Weights of a small GPT-style language model, trained from scratch on English Wikipedia.
Training: a variant of Adam for these matrices, 559M tokens, 4268 steps.
MLP neurons of a small language model. Each row is named by its layer, matrix (gate and up: input weights) and neuron, and shows model dimensions 16-111. Each number is 500 + 25 x the weight over its row's rms, rounded and kept within 0 to 999. Numbers have three digits each. A neuron's up and down rows have the sign that makes its largest values positive.
A block is one neuron, or neurons of one layer that tend to fire together. After each block is what it responds to, as a language model described it from the Wikipedia text at the highest values.

L6.gate64:438550520516516531492488472527566498510451482487542512494484528470494507470514531472476479508478556469498514525514512462521530535487485562510484530486502485512488467476518492554492492545467501515503480497482491485557516508509495522501547503554490502487517500512541453526498484484466527492
L6.up64:536534487527490511477461509457529496498465533540504530504486494517481475480507549490445522491469541476520500551479489520515529461511482510499443528463515512553451478520503542525513491464529493522518504445499514497521534527492531488499507515500481508563533522521479497513456504503526512508
L6.gate532:484497510474492496480471530514487465487547495497534503519483483468473493527518484489481476541504547470545477470514524553526504474520534515492512505447503480509529491521488482542525480549533496474537468527516483535518503517506503485489478533554504486542498525496510501504486460510510515515
L6.up532:470489518502539485509498517448487535482479499492520509500481517503514503524492489485482469470494481504437506524554506543482533534485553474461523494474524479472476509513508474499515469532499490513536532516481496458502504504523486520494480490485502413473504477507508465503491496487491523434
L6.gate636:517468522455479522524470523487493514509470500485570512498464526519524459520502520505511499483497495436506497553506484480498483462517512503479455491464479505498485499491511519477472474561479505514513489499499469497499506501480481455500506483505489467508487514492540511540447453522504494522
L6.up636:501535489517489475468490516485451486470472494487499499514501444509446513498520460479472501509499519509490524506510474501505495504509496467486480522490477527493512518499507499538554503535503469470494520532506469488489514502538538486451494469439502539470509487500520522493481502563480503544
L6.gate637:454466473522466482456534501483532473515506487513493542490507509525497504519493488523465537524517483507500510550500533578534554535514521484483507491463524486504517478488496501494502486510498507501546463488516517466472527521446523455484482496509497516469507468482515571501506495473499520527
L6.up637:498516513482509465508491498516502466524450492483499481487466529473500463505480477509493553485514477476460513514495491531512451509531481502564539496477469527504521489530530513500517520521478532517476556466527497529451507493499471496497491477476505470490486513474467511520504484501482513500
Description: Word-completing suffix pieces. Final word pieces that finish a split noun, most often occupations or roles (attorn-ey, film-maker, Rab-bi), and other words (Ten-nis, Citi-bank).

L6.gate5:489513470503499524516492512512512496528482469468471521524517477532515543470534486470480480506499471499576475527526483498460463505507487504480530472540492441465469469475520486504462496486509529474430506493497478549504500527522502509501471493508494478504513536480525472479500508505518483500
L6.up5:477533492489516496516463469490487508492510493515525517492560480492506473506498498491489515486504535530499565509524514463488490490502498488521514521453503487481489481531532469542511531530551506523531508489524513468508562532463516479526497512501466519502510558477484496501539526466473513447
L6.gate307:502482539475469476476510536415497489528463570506496557524472536539493532504494484509522534477456540466549498536525490494487514475512468466479493519463487487469522466495488512498515499512484516471488504450546504487527471510532484520500483489511455507513474501497472481497494502511512432480
L6.up307:489489416488446486517507458455481474497516490508514498474502475554499508491516431473517480516479523491501488480523467508522481530512498498499498512495486464475529514520442479481489456543543528482508505464515485516486481477510525504491497468479467497511516504516486491480518517511502505505
L6.gate566:506481511571528493482472522495523531483491490489524492492466513498477504507507468486547472549474522484491476542515475533484519486513463478498510508494471462479507505489511513496515456526535470505507485501503443529491488480509471483500516525495501482535518476498526461465526553533528532502
L6.up566:513483472496515518511509496507550483554508474499451520475472461504516510527500473490489516545471548474512496480554487519490514490495479517480514516522525509498508481485539529534503511512493550503507493488552508486489546442480514489492456433514432508479504530495513490497526524506524492526
L6.gate741:494513539508487502501531491502494524512461485522494473521518498507499468504537480488521488482448451467505499493490518468467535499462470521479528569505557503464522527491520485466506535513462535484459511508497536482518492472491527511519464477499460529510499512505534502484423463515503487493
L6.up741:538500490497478514492536523464564511468516425470503456497473435502455481465522480466484473518498540507527470542501482495521455492512487550517521489455535516468521490495508471456530476475513535527520517477479489540465531512509466491510499482493451481510512497463528532488477486529500543493
Description: Del and nationality words. Fires on "del" or "de" inside Spanish or Italian place names (San Juan del Bicentenario) and on nationality or ethnic words (Czech, Irish, Taiwanese), plus mid-word pieces (Sanskrit, geographical, delayed).

L3.gate114:524522514454530477465480513538545484497483529527497496522483475531460509509456507544474491509476500490485515476484476467535476496484501460488469428498507483505513483466554500498444496516498507453495513496444557527522504525503535507494512480522492482466462482496507452535543465460520497501
L3.up114:450533510473490518487519510497492546484497520508543524484500500501498527502503500485467499551434449491515514521537510518506509480501522482482491518505546518457468508500493473495493467530482477470498489545513512509529546489468463528529486481509497511506484492479536485523491508499514513492
L3.gate134:470544493488493463471526480504496497511482519546490534515477503493482522488498462480490491510503433443505437448497501511507515456470466529479490480456508517498486471469489501500493458488459509548476516494518498489503504498507507493495520523500497521508476528479506518496494488532518492531
L3.up134:464491497521526537535503505510502488524502514515471529466477496487527501504456550506493478464497547525489528503490472546490509461481503573514496484470504482503504523484504456489504521551510471546507515485497519534481532463493474502491518550488520506489483516476523531512528471439485455466
L3.gate311:530539491477486514516484505549519533499498498495514491532453498476511522548480477498466500505532484452488506481488511510524463521469503493433484427475505521492478500488471503487518458513527462507465486550498515485546508494515475468509523496493508480487447463525514493498490492465518523533
L3.up311:565481494486534508496502551492500515511482501498516484473486461489508515490494547519501493486488438490494514474484496516553494530456535494498524502494508493525502473482509455505546475483447500524510537497499554519503509490475505456498522485520452535472509482489477516491524516409479522512
L3.gate471:505508510489473546501496466536497505487466500538528488515483527509545508520556510558473520492515510458463506501550500520491497543500525499471505525496471459462442512474531516510462510521505538536439501518485467558490493506485503515503500454517493506451461541471494484479482471478503511526
L3.up471:545496528484517542536502536527471478515548521486557539524498491518536516449476527504475495506492503508473480527520523499504524512499465520517467543466491523524496514489486513500479456480473509535549463493490476507501526494465505496525497534484473508493484457484508516478473506454459534543
Description: Agent-noun suffixes. Word-final suffix pieces that complete person or role nouns, such as supporters, researchers, panelist, shareholder, Representative, Freshman.